python train.py --d_mlp=448 --positions="rope" --attn_scale=0.177
MLP neurons of a small language model. Each row is named by its layer, matrix (gate and up: input weights) and neuron, and shows model dimensions 0-127. Each number is 128 + 24 x the weight over its row's rms, rounded and kept within 0 to 255. Numbers have three digits each. A neuron's up and down rows have the sign that makes its largest values positive.
After each neuron's rows, "fires on" lists the tokens most often at its 100 highest values on Wikipedia text that the model never trained on; "fires after" lists the tokens most often just before its 100 highest values on Wikipedia text that the model never trained on.

L4.gate388:138094065143158111125109130119144144152124100091106147115099130108118100125141099127097089126125094149122164148156117137101093173116116114142120145167144126111135104149113150125147099151116127159117102088091156096117109164098121148189132094103186101130146143125135130111106116120113165140077138103113124132170131131158131107135145064115116116108115094086100091129120120129094137143119
L4.up388:132114099159147115092116136119097143157115117134153115101126110110118131181134118073086110158144082114126136165118119102142101159150121102115126117177125127164106129130155099100106110130138120123125135109130125132161148134119111132156130129075142113109154133146155179136135100115104112111124161137166129110143161160150164090107180106116173142104125138080159064144104112152086080100095
fires on: "ize", "one", "ame", "ater", "ection", "ody"
fires after: " s", " w", " W", " n", " S", "- J"

L4.gate202:137111123107150129113127159135176123128140169135153112082089137103138098144129132178159169099169167115124128111119114119116125132140145157106129126180196153133077171153142079098176095148165104098149107158124120132141132163156102113151117130134152111136120092125132140116121122167145143126155074155133133158164115090096123147138137110145112138094143141155154096110133142112106101108079
L4.up202:158146154161131191136116160134105120135167099136164112139153118135102122130138150196140164130111101135169146140131082140123135145151100089144142118107123084119096106102160107116103097151100120139136105169108136136136133097116154125133132102141112120180133108140124155175084116123093097145107132148120078116061134131133114129131088119087138114084087132132095123111136147080137113136127
fires on: "et", "ight", "im", "art", "as", "at"
fires after: " L", " D", " l", " sl", "L"

L7.gate324:117144082121144134089141118144126144164121132103130129140101138113115136132105130133156131159127110090116163146125086123091126089140125101109124136180117097127143140093175131049151128139130149131138118157114133151146130178137121107123127136144163154120087127120126107128174126103105175111067118095130129142084131100127097175154123149119121128156164110101128073123113115116166115152119
L7.up324:080156084105140142108112128128113125142088090083126102118130129165116142146103124154194145192120154106135129151169133138133115107163128122151154095132147114139135127122147109131115107098099121145144183154070123128120113129087113131108122128115134132107103126119116142100127070097109176105141136159177140114094141128103102123122150104097068149153133112143154109118110132142093123150087
fires on: "op", "um", "am", "rop", "ap", "art"
fires after: " H", " h", "th", " c", " w", " C"

L5.gate405:090102097110126148088183099111122122088219156132127135136111145111147139082098101135100144125124124123146141121149135098126127143109135138078102142125143117083137137148117123118120156140138149136130128162168145115187113140140177102118134128127135136126089166213095116122108136102112121153125134112109132147115141101094133105182144118098093131124127148158140141121166104099106093148124
L5.up405:155105106123166138145147141072132186070141136128149122157137100131139102143113112113102134110165097098130139119103120133134105159130142078131110132141151122148107119174145100093107153111167130161079071148142163098123135110111100111165128118113166139146138096158117130123112175100165130172146092139122137114141115134104130136133183122158141124104130170123102171106151133142145104179089
fires on: "===", "ed", "ing", " on"
fires after: "\n\n", "\n", " went", " on ", " end"

L6.gate366:102117121146121174130136175169113130125149119077133131106137163167136101075100129126128132090176100067157135143111122081138141117115115138157130122108137111165101170100142101124123113158119121142129115134127069186179136118164128157132121139135123125117144128179152154083132130101108158137155140118134148119073109082154100139139161092128103131116166164155129110142116152146104129177126
L6.up366:101134113151134144122158185126112165123124089140132152151139112184160128134156119099114159121112138085145118171125157108130086149158106113115147102122142103102150100134139089105174145153161113153105112174122161117185154117110138128130116103150125132160127140166129143110105115110120140169072157151156108102085121076131161166133133128141104129131099130122138116124168178136090142155130
fires on: "===", "m", "==", "op", "====", ") |"
fires after: "\n\n", "\n", "rat", "at"

L4.gate360:153145148140132151115128135158144129149174102039130142119101136157117119111115115144132139129164148115158119149126103115087102147168144156149120154145157138106134126150137107126144093153127108101146147114158111122107131147125130115100138142107153159145127132126136141090129128122135164108108161137116145117139103132164068121127169102116129114153122173115118084159128173112131104141102
L4.up360:126165125138176121139096103162132130150178099113094146139152137120122121131139138176128163162121118150165091162093117119111104123124145153110082131109141116128139091125149157103167157119117123101156159131123121139112133121138098126117112105165170128117129120144078118132162141084102127106084159124145155101128155101121131171120156189100110144155128126126139103136150102142107103148146
fires on: "am", "ut", " sit", "om", "um", "et"
fires after: " H", " g", " wh", " h", " G"

L2.gate123:106157123116112135110148106093101149128116125128161121150150128135138123122162133122139160136170117095116110142130134140104157115114135128127106150140166088130149138097095109149137100159109129105148147119152116114177143110148193098138135104157133110118114176148142121127137142134140148138159119150136182171144113115091128105136072123107170116112138148155120133143114116079131122125068
L2.up123:109132140118147115127128098104121117127134083113162169135144117150131138111160161083139132137127138096139152175097153174136150161163131127129106121123136107154148109148158113143086117171102118068133151121129144108125110159156146173112111143138128108130169124092132135109128138131129090165106123143108163112115088146126122128143115103128120170106117149121127142111137143139142064113086
fires on: "In ", ", ", "–", " In ", " February "
fires after: "\n\n", "\n", ".", "7"

L4.gate377:109135120115065126113130163136118190150161124111150136141130147125106121108131095094108113114095129170151105137113147044095126102130089162107124109138140115109129109105114166124129140141129120126121138120108142091096188119155155122160134103129104125112128139095117175112079121074106107114133093146118145153111089142152165153150121113133082105129119148128141083159154074120141143113151
L4.up377:137100104118172111162110108126145128080119139150157109161143156120077091111087105146146118126120117130136109145128125160147156127152143142167110142160163132153126138102109115140083137137111073115092126181121150175149156142148096135111168127105124120098095121080125078125117147143122104086141110134108112121150193138126150153117162133158131115139157125134111113103126100172146133116108
fires on: " | ", "7", "12", "6", "5", "4"
fires after: " | ", " |  | ", "3", "0"

L3.gate421:086095150128139148121092179100173140176142135121117146131112137155135135099144140060127098140138098113132132136112121102107114118121148120098200170089129130145132141144118143099134099137104127135141112116114106116120109133137102103089114089134121132104161136145129107160122107123131114156122138113082150121145137175131102148150127166082123118166135147125098130151164154079119153146173
L3.up421:087086080149132136124127165127113146115129111134129141120127116130154154151133120174089090146135140139113127124124140117136106172150126120120142118120155169104135128126121081146109142130143191113153109124094145112095110149118145098112102110144128146113125133175147098190133112100155161157159114123139132119140194152131140111118146139093151110064165125141164098130179144127106137171093
fires on: "N", "F", "B", "W", "P"
fires after: "\n\n", "\n", " \"", " Mc", " ("

L4.gate304:124114133163094183131068149103115169141113151098117177114132157187185115098160098140150149119154138145171126128154139124114110155149131112125129124120161064129146107129102124106152133160147105126154126138133168111118123137120155112162118093147129140170129154126131119137164118100085127114116104124106137157153085124124108134138148121102103153138108158149138130119104168158162131104109
L4.up304:118151134118153139099130132100103141133110067087126150135126124167174117138144096139117171114124079124094187131106125143126114124148135098111113105111134138097138092146109177112148138119137137101142139118141141103112107156134151168155089105091157122148119154129101087129179128142063152101118088098112122089143084122102143142105149120112164160112098100168148077116113125118127114141083
fires on: "if", "ak", "re", "elf", "ud"
fires after: " f", " F", " b", " l", " B", " bre"

L6.gate132:103129084105110160135121134135145164163155160151115149139155153144102094119160099119151167069078111111139139113089123108093147152101125144110122167145119120121141083088134134104134109136139153130119072157141097089162112122133128104154134119089107157129183169108149114098121111167127125153115123107134102155130088141138122161146107134111132106134188123139097126132137130106112148136127
L6.up132:113092135140115139139117151125154090106149152142105159123146102128114141088135133100148146126167142114113121101125145109163104123101129107150137106193120123134143149129159095101133127112119106145139150107189155114134126139150157103148089082150163132139091138144193115125147116146127121169091155106172117133150114115120169125138127134160127163127129092140123130179126186104092147158106
fires on: "==", "est", " final", "oth", " first"
fires after: "\n\n", " B", " the", ", the"

L6.gate220:115109077112185142113135108111122136106129114127122132109095182128119159137130118166136113128158166132135144123150133124093184103098133133136127120169188083153128098139100113145125138124161111093133080167110141176146143181143130153151125118126125144098069150125102127089146180131141106119106147136147126160093130107119149109167132118138102137118128118148124137132144136114092122096147
L6.up220:117168095095137148168089156126122126106119116152097126140143129104146150180134145145136120093141150139120129123139100149133203141108120133107141170157112121115124125112105128123150103110147144094112093146112132158138138085182158115132152149152128155139158129122143155097147144159134160150133110082122143150123130145152160119129091138176142129126132167164119103096127146139170080135134
fires on: "ie", "y", "u", "en", "'", "es"
fires after: " d", " l", ": D", " L", " D", " R"

L4.gate402:128140105117116120104137156156095150121138113101181124140123162138132110169126097141096142073122123121108167196130153125131127129111114102133124134067147100130137114111130173103133131154161113121142120120101168111127120119112118116149139098075113157119158114159128133137093119114141131147111091119131123130112117142103089133142118062116097099105100172132133136102139150133180142124155
L4.up402:101130136126118151150128048113114125103116147131111130109147130132075145137108113082156132161141092153110150157133127125107116101132116109111106127127093099161108103151107119081060110122149100102101122103139077120102158132120123127148126158128137135154149147109157205087142165113137091154120103171129130115136138123125151143178112163143117106151113105154103164160100080121161147128127
fires on: "5", "4", "6", "2", "7", "ree"
fires after: "| ", "\n", " a"

L4.gate167:130128131165142134106151114131169151116172180121169142123128136155112103132087141130147143124092136113131157071118121106129109112146109146118171136139178101139125086088097111140126128138174119133132073131166132119133147109140143088090187123125131156127087147119139177121102121144126104124127117166128117162165080089115153124141101145170131139132150141140179128135144126156111130114153
L4.up167:156116092143078133146120089119155131139161145127132138144173105143106133111125180108164124145111124139117120088138140144151129116150112119125138111139160125124105105137075117102132122130127097126136105121163129128090187114142129069105144198150131160157149147162155124119102095141166116144126130156105133174149090093105138122151117131134135164166080152133172114143152136130130122112146
fires on: "as", "and", "ived", "ake", "ive"
fires after: " L", "L", " l", " cl", "all"

L6.gate187:115140079151129146095145094142138136177159109113171128137064134128124127110143105160181108130160100123114146169149098134100164181110143150150132110185146119132127118118106135110164149141138112152133107131109093167157137157149117123172140139120135154172101108090118136128105143139154136114157113125157116129131118106140105123153130130096144087092164125133133118141137134106117110130123
L6.up187:111151179102115121137142085160111129081121153096103116129142132167144103150113126169135131117142186122159127119131144139121126092180136115130155106127152120111148109112131084038121138122145110157154105129073139152159136118156114131160146136127105121130115143145134131138116135125145124117150130170115142126127108094113189151127101137102120092144115125147123113071123121137121097138102
fires on: "as", "rug", "et", "es", "os"
fires after: " L", " g", " l", " H", " D"

L10.gate356:071113113161144101128092105131130137150107140138124112152158116127104120120106156142155129172134175134098085093113136160107126091103122142135117165167143125102113142118120127141170124140119111176133155134133123108106113125118158179058131120189149116128100175096160141122116095146099105156112167137131121176099143117140143132142154117136112103135150111144172108118122126147150122113106
L10.up356:149113121142125107167116103101120178168118155152102146155099141125123127098111139152153129133149155148126145133156144154118128116100126144123113160111095104110176144123136124168127166122103129134124174105140109096122101102150136119096159128154119134103102160118100103115135137076117115129120142155132097116125084083097117119106150152062151148108137143118127133149123129132196145145120
fires on: "ar", "est", "av", "arm", "am", "ot"
fires after: " f", " p", " he", "ugg"

L4.gate135:113137136147133172113113138113103147123119084142137131140134131099157126137161078102094085154138119136188119151125114090094115122117111122127120117141144096132149122148129126118138106161148133142100093144139106123132123122136150143089145084137144132126124171128166142117111121095030098140109125118148122113144146126138117156123140115102108139113109155167117120127079118120177131135117
L4.up135:141121150143132135148131190115077141100100121123091150140147128107147123126166133087121118109106131127164123115129124139146126143088104114132130154070099142125097115124124118125161099166130127127107104123160107105146195106116173108152135094115098150138144190152150140138132141121070090136098106111178119109122110153149104151108102135100140143157103155117106107134060140125176163108172
fires on: "ree", "if", "ast", "ul", "i", "elf"
fires after: " F", " f", " | F", "-f", " co", "us"

L6.gate417:106106136127120134096095146109165174179128092122130120107140156119127144131151059111106108099124123110108113140125110087115123165154120102135164152175126101114153095120107082127158147159114123155136088129101116131125152149157133124132137146143133145166108146144108088120138143144127147203122150142130105166153112136138100140151103133130153141136113132137140144102133131116136099089161
L6.up417:122130134138105125157158097137146119106137110139144118161106127101146152106154084119126141123147077170111103129101145096152081128099126133168096145102148169126131115120089074094181146157146135134136152111170111104089139130129168070126125111147160096147132114180129107108123093145084129170111155122155097143124126123151142136108112154128176110114091129130131139126156105141091103105147
fires on: "ond", "omb", "qu", "g", "ov", "und"
fires after: " b", " B", "ud", " s", " l"

L6.gate169:101093118155115119101142086125129156144101157086157130117108127189107126109127110170106149101116112132104129110138089115142110139058110128118124126123145151160147089148113131121136130157152103127131109103137146084138153088090128084132158119158134155098154118159149159114114111127145162157131155114125080148126129120142147119135138095094148130128132130147124135140102129104134101104150
L6.up169:132166137137077121108110143103092123139136161141108155105138131155140138126153158123122122124196133084123149124095110129119122090134097125171139144142116101137113108121144148118115134144127140098132148099132129100119117134127145149092072110113128122076118121132117116120165115113104140115143118130157176136130133057119135199116131117140140098162104080134139122150125109147129121111118
fires on: "=", " ="
fires after: "\n\n"

L2.gate233:138129116108102130144115155145102143143067125108110078132108168094146093190134124158132123126136161124160140109129118146090168159117157125105163133173126158112161143096125133121149142148120145158138106185107105140117106149149138139111152144080188110111150168121176166135096084124150136110124134113095126129137152110079142138146127082125121146086129144121119097134110133130163120149110
L2.up233:115124102130119121147113136122095135164141125109139140110136089106175150167132137161131080129112121141116153156101140160142134189193122091122143123144112125111131112097128122119144187113143178165158107151119132132100178137149111105118130150140154107129143141116094111137157090145168149178135173108137135117182135126118093142141164099091129113129139104152167150137113102151113098114153
fires on: "ard", "ter", "ight", "right", "ber"
fires after: " W", "al", "W", " J", "h", " Kn"

L4.gate267:154157126151105149110136148173147161124103126128153134110102154152126133089159169128132124111176116107134135126108116116120133125087126109103161142127130143114159118103118111138142160141134118149124105108146145135152162136124144154134137119158140150153154168147135124110151152135111143161123096085153084102137131117165061153142114107097187112143143117114126118141113121117131172127149
L4.up267:121103090082094179142146161166092104156119108125134128141121116077140124144127151171122102138082132164127148119126120149134114182093089087124147120169100105102109135109161144162141131108119110146107132110121153092097159148101109108134121142148120142159136144142120119106074148088131142141124116120121116129144104132156122107105122118118144102113091137169175073170101133143126123068152
fires on: "ig", "ad", "oy", "ue", "ell"
fires after: " B", " b", " Bl"

L2.gate269:106190128137152159124143126137115094076130126120099143154112166138107100118151118123128108140133163143149152157119094152123143122160118120120160130089139123108126159144102124132161075143123135153162141149122120127156147131167116104133160112128158146129111141113122133134113139114091120167086086104143171132116187117130124111137136094129133080140122143113166126117085143099158148165081
L2.up269:123137135170120136132145138116085127122097114132123089143143166120156144107156152124127140124109071157122127118117126114101131135135137128101146175110105118137150102095127150118154112120106115165088135106097091130171114081134189159123149116111147138124133131100104102094090092148127081119108092088116144125127169151137106101092154105112095089150115109124119113116145086114122135099102
fires on: "–", "vers", "il", "eder", "elt", "ellow"
fires after: " F", " f", "ro", "p", "f"

L2.gate272:116156142149097135077178143118145159107109120082146126137159157164155168142176091161134128128100153145148120129106172132107135148138114134115133145116125148114156133084154108110153126155135138119141113063120099130145152130157140136108158126156168147119111122125134116157089127119146119131092085148083125114140137098123071154125111057122117115144140125151133114148109127078140108146128
L2.up272:080181139117133136117154144133094157086122138144111104132130159130125135127144105169134172086117167093168153101145157100170117130132123146119141123109116120058065131146170152118203102138125160097103110133094113175079130125118150138117118131141144131144138150099161124150121137093125116129161124150160144096115137128115146119132139113169141115167093126158167131118143098090117119129138
fires on: "ore", "ons", "ass", "ier", "ain", "ix"
fires after: " M", " F", " resp", ", M", "im", " f"

L5.gate314:140111147082139143117163135107134154124142152102127082167130145137129104113139108134091130110134106091119148147113111098098133093096162139119135149090145122089119159124133156089158155173121127124123116162102137144182139175164117128123133117139181118107131121183112113143143132136085133173100157131154100157084162128168109133148155137112148149138105127120139165114101154105131145099162
L5.up314:139108126122122183153144172149118119076188113133125102148146142143123125126116134114111122106158134097111140186140121098125119171108139131114148136079153151125186125116114118128120131103164112166114104126115147135135150113131149065123138130117161095140144131149141095122149160094149166120142153124138120098100135134173138131157162112173129106140166111158103137111131153177135085142136
fires on: "===", "ed", "ived", "ied", " at"
fires after: "\n\n", "\n", " arr", " stud"

L6.gate402:127135158133131141131107094144157113135115123136137152132118117163146183124126132117136175149139151097136153118153159108112087162158093167088139165142141083139133126116115122156128103169172160154124115176115158090173106143119149148176102101146155115103122138153180124109133164106089097167115124149141144192170129131122147160149120104127143123124133124093112087087112149119131113116124
L6.up402:150115109133145131127132143140104115141073067133131127130100110102165149131107142133119100113119140163123087149085124171120116138147139087156131150125103123124105131140130122137147114126138132103146171067100099122112160137124137132089130102152174146153140125115149129197149170144125137098115080142165142144161135140149151136131118161147094122117124148137106125086110095158112068118094
fires on: "-", "\n", ": ", "ul", "ize", "re"
fires after: "\n", " s", ")", " b", " code", "1"

L5.gate443:099113123103094160067126145158124160112104078126110167144112128147144165121157106125137149061111127093139140102160132070085146110084092123118121150158119126110145108068111100107144118175132140121124089126073129100118108124165142115132128112127136084123119145119125148101122134127090136142120129129118143151107090151152151143131093137144116146112165147099119098125136159141130087165123
L5.up443:123097156118124106099130149124127111113151138149148166161122170107113133114124119065119135092125073111123158139132162116169155114130117157121102173123121127110128112109116131136126200144124127155097171113164107116138100091137155083184125158145113136130149146130110133119126137095111139147111128118142158120071132131161166121135135128112146139130138137153142092165134150117176132168153
fires on: "D", "\"", "o", ")."
fires after: " p", "\n\n", " P", " \"", "\n", " ("

L4.gate120:057136117110122193111134137114118139164132113134133180138119157145118158109174119095128156128125092100141121129139107096089141120083099130113114115155126141089128131126120098105148141140175098175121089176146137140141142144136149148184124128133120076104179131142123128133066132080147142141084142125139144146122155093070120124147109134094130084100118134118150112114161178129130146136141
L4.up120:086124149112128112174120139119106159141135130121096164136146127161112096119154165089177117147089117096159106106127133140127107134061128144105123091091095107097153117092118124078127108085106123104087133113134144133137165103143144153154124099160088098140172115115072159113106142107150092131142124124142116131135107129128133126128125103120173119143142119125119130119123164112132162157142
fires on: "D", " red", " both", "ed", "d", "==D"
fires after: "\n\n", "\n", " \"", "==="

L5.gate141:068138156139109164101120136133134125125136175160156113146120166176089116117100131110153115158154139121074119116130082125119126095091133185100139139137189118139108156131119133144111145154149172139152097155152128104136118122129123124128159097130126143116141148138151124121103091149104163143149187086116103144150148099124119168145114099120117148146147115121127118102114158158119109101177
L5.up141:141125114132093128124158142097111143134109145116164123133090138127180118145142145177097130106149116083150132106129123112113135134133117136177157132119130112178116112112080162156113119144075147137107149138136117145132197116106161144121130125141120117078118099123121120105102152087144143126130121108153147148140149109129143069117116155132150128169160150136096146129087190171144106080118
fires on: "ach", " =", "p", " was born", "c", "ison"
fires after: " ex", "ass", " Ex", "ex", ")", " Pr"

L4.gate241:099125127123124130083126141158145148156161109127178161124094101129122141123123143133143128126084130159116091111122132178125107147168126094158142089138153089097150133145118098083074140145178146207146099124128138125122113167167114116127148088108153124103145139112138134135111123126136122142123146137119116086175128128122114149162124152130162124077162088163129166159114128060138148114118
L4.up241:134142127125119111169069110101169100105179157124091169148156123120161146124181131126150106167130138127119139138124163144109137150153142117120138126106176076137142081142166095161144151132111148139129104111115164170112124113150116145138132147086137131142082161124152139119189089128095120103113145129113120102109101143196103167136075143106147115147128106102162138088137134130108121098124
fires on: "ast", "ost", "attle", "rick", "et"
fires after: " B", " b", " | B", " of B", " L", " G"

L4.gate130:104133135110127119064129125116110154117092131118142121133166118147189148167119075107108090113124141176117153103104158095072176119150122116169119151129086154153142179125110091117181146164118127119183149113087140128124117119159118127142145100108128169139128175142095133116127088127126099142085127146105136154138121097128146136137091118127130082116102079125171096096128108115126143149156
L4.up130:134092143127166140105089141076119200139118145126129134108174090141119158152119123126164133124096158126134110059105135118140168129155132112141114132059135140160123105133121126082129154145145105131087133120124107136114155119129123121154107127130141145153142135111109153103170087135117096120050141115143122136113122117155101131114146107146163112153129120136173123132104096093116115170123
fires on: "il", "enn", "oul", "ix"
fires after: " F", " P", " J", " f", " k"

L2.gate228:128146131123116122108148148114095144139133115142113164149130150119162117146135129091117121120133111121150158119141127144138131169106122144107155129171147118184123116161095134114130050155082139127104148094146128088161114150150152174115142090136160136105093144124153161125095125116109118115106117115117136145118135178145126162108131123079139124116095137108100123176120129076126082121081
L2.up228:127132138074155149134144119096091148174157099187144150147114107126167139155162117134082182102089128094157165123105103145133125140112122134128117128134143088154085104180100132150102093136166161123117150118149110151135097147149107133135108131136151133095126104113122141175136142137125156162136137165152118142118100121148113109137137147109117116130148137123137111132164152110117074150101
fires on: "- "
fires after: "\n"

L4.gate295:120119112145128138091156143144122109182135120107098120129141135148147101118131133083137097090135131129119145160103135129058144127155157110119129135204116091164168150099100092120150118125092117134095101131135092156137111147169080122109149128128157134145125159122116146166092109149130134147097151130189115130108135101150124170121129118114137135152135146111109085148118110082130130125133
L4.up295:161099141143158092102132145092107127153158121096130100115136114145184114143149131115111151144154109138108156147131062125094122151125129101154118087159138107144100118111156137117141117141118171140133105135112144107090178131101113119089154134097120150139080138108153120178160114092159129140117133078150134118145133143110135121110135137055139077103106095117146095154108126128122133136176
fires on: "op", "ig", "ou", " =", "ame", "vel"
fires after: " C", " H", " c", "- C", "le", "H"

L5.gate53:106092102128177153130155168166151147184161139109112164160103110115095124094141120128053122153140136139121131137127113098121097131135156089127153159129143140114120150138119111134126136137129132120146104179123175125088123149145176098121130101163173123123141132143133158133139149158145103189145115130138138159108130129160117117141112111151094107113152158123127138141153151090134148127139
L5.up53:141120110107098131111129133150131101149102081136099124097079106153126136160134116038122113127141142115108145167126111123111135124123107154120133134168115121106089076146118128149149126143137141141158139126134113162114091119125148136139103154143125148135140136071139065065147155113129136113143098083134153139119150164146133124146149154150131131137126081120102115105155183163088128103133
fires on: " wh", "H", "W", "w", "wh", " Wh"
fires after: " (", "\n\n", " \"", "\n", ",", "s ("

L2.gate280:107111130157141152111090138149148127129151123087129170132136139134145138105100117134146134106110137086143100138143063145121129105142112113113138106162133155106142121100120132115135128173116094195089133120081099129170095131139144168185133140131155132132139152148134128085153131173160160128112087127150185133093168093138127113109137140126083137135156129095125113113119155105150098140084
L2.up280:113162142173121113165093159094107124137123117138119136144138148113110152110097082113139147082095173078126087123137143131100123095121138152153090145108088169116145155142131146115166079125112081138116123157128141140170131115118099091126117161146116138178145159118097112131155130127099172169139120114194160120099116119147125117139146119139094113086086140068110122136148150132156115143139
fires on: "os", "ok", "om", "og", "yd", "ene"
fires after: "il", " h", " g", " ro", " f", " H"

L4.gate80:121109108129144126100114179132155145171173125153157145134115120095160170112162142121091135148140106143109118104121133133113139143120159113085112135149109137099169118102146112115172120141128143182122112135104135089152108168116167138156126089112154112126136181191139119140103097125133148140058107103142137126140146118102102126149154129129138083134110130146115117177124135088113135120151
L4.up80:101084109134174143114158175148158119150118094119139123142126113119119135156161145106116109123132109107085141152090136129103161069120165107111142151129106142130179118084116086128162129116114112130162081148101098124152140107172145150135155117105125142118126122115111124131152116107163110138100130103117132111122135130146138113093090164058151148093137100093154144115076170106136114125154
fires on: "I", "ost", "ast", "ow", "ig"
fires after: " B", " b", " F", "\n\n", " | B", " of B"

L5.gate289:117126102099121142099112126138143135139138113107119136136134221154077123144045114102125113158126179130123122125125089117096138133112136093063155140143140116111140126079164181117141148142139121130125132140116091132147116138119133129111171101151113104092139168144069098106113162080151117112105131147115171136100128097105126105166105137128140131130109119129135127124144107111126128135120
L5.up289:132140105090142152134135101125109121085160103152116107101122119149132140109109122166090099141127110114131114125111120111065128111114164140124123126072144088146176174108167152109096120136147143103139119150092137103085128131102159090126083116164125103151102148129166136096136142112118158135121118115132162109130155150080159080122162117143086110100094167170118119142140121114158101179104
fires on: " not", "ely", "ow", "an", "'t", "ect"
fires after: " v", " n", " N", " does", " det", "let"

L6.gate99:138131071141102101088139108144175150174152104138124122136106123143151108127118137098090134130091155136141147187170137113109160134142139093065103151122124118109129147128120120152140157140093146135112123141158131166119166126115125095126153121132137116124154165121105165110092132112150120163107140165122123149163150097136129095202118116050109097141134144151161120162124089113123114120143
L6.up99:128126143104140084136145131159138129152153122183130143158133134145128140144159140080128093119114131134120115138171133102140147062113118145107131106158108116128096102175146133182112137128119099091116126094102148164096141139101110109089083090162108152135122178124135162145098137130114116154117118145206113150153104126136132097134127105160097118109132144107117158140146086124111101112131
fires on: " e", "11", "10", "p", "2"
fires after: " | ", "- ", " ", "On ", ": ", " sup"

L6.gate237:155095148162109192108116156133110142123131106119103168110141167164112141146135119136161125129099130117127110113156128161139118161131092134137140101157136137109145116089137111106198105141110103127095080158128115120135100165174151134143121112108145123165107173150162164173135107163130129136105146123128107134135136141154109122125109107123143102091168137125115109143113132122099131114169
L6.up237:118154113141160211150137147131135148108103139082129120132121127121112132059102140095133154123132118136137133108106130133123105123127126086154081169118077129139177092115109148126112154123105114167118151122133129160112123115142136113170106133154144147137114072133105153137109132145129139145134102165075106159141109136127106128134109160111135082109110117168142178183086080081113135125109
fires on: "ill", "all", "ell", "att", "st"
fires after: " B", " b", "ry", " (B", "b", "B"

L5.gate10:122144116135082128106142118125169102163149151130186156138100128138123123126104153140140095117111116152168111107145150130116109123110139158101139150128130150138120140184155108157106143158180104125115077102138137128153124127155159127151174100119118145125111171170138154140070184161111125102118072079132149181129140098125129149120129140115102146124126122101153119131111143161116077147105
L5.up10:134157149103146110138122204110145125096141083142127117129170147136155139132144082149136154136129074098118119128125129136138169123135166112131133125112162163115163137113135127122109140127165134112102094109107117103144156134136131108158133127139184101102098101137111114212083150154105128129122139130138144150148158141138119130103167093118090146148116151111095131100152147127083104142150
fires on: ",", "imate", "ick", " of", "an", "ens"
fires after: "1", "2", " cl", " qu", " me", " sim"

L3.gate257:083127106083107121087120137115104126149115121108092155132120148103113139131104113115125100183183124081154168103109134114063124129109134105102144126084156137113129153115129139113120146140127147159123110125114139127082151127172125082185145137113155152131132124142135126152099145122168119174123079149106150156113165146111128158155170099147119118127103111155139103120115151119127096143107
L3.up257:098143103088083128163092107139114124103124115145087142195123122099136117141146131151133108138152102119089151107112125166071109069093109114105129164095138124089147102133112130111089152135126109147118075130128116098127095151126139105157144106156095096115122122137107129152143147100086178127120115122148110150130142167146077143150111135103095124132149083133101115128170115138133133122111
fires on: "D", "\"", "N", "W", " known", "Y"
fires after: "\n", "\n\n", " ("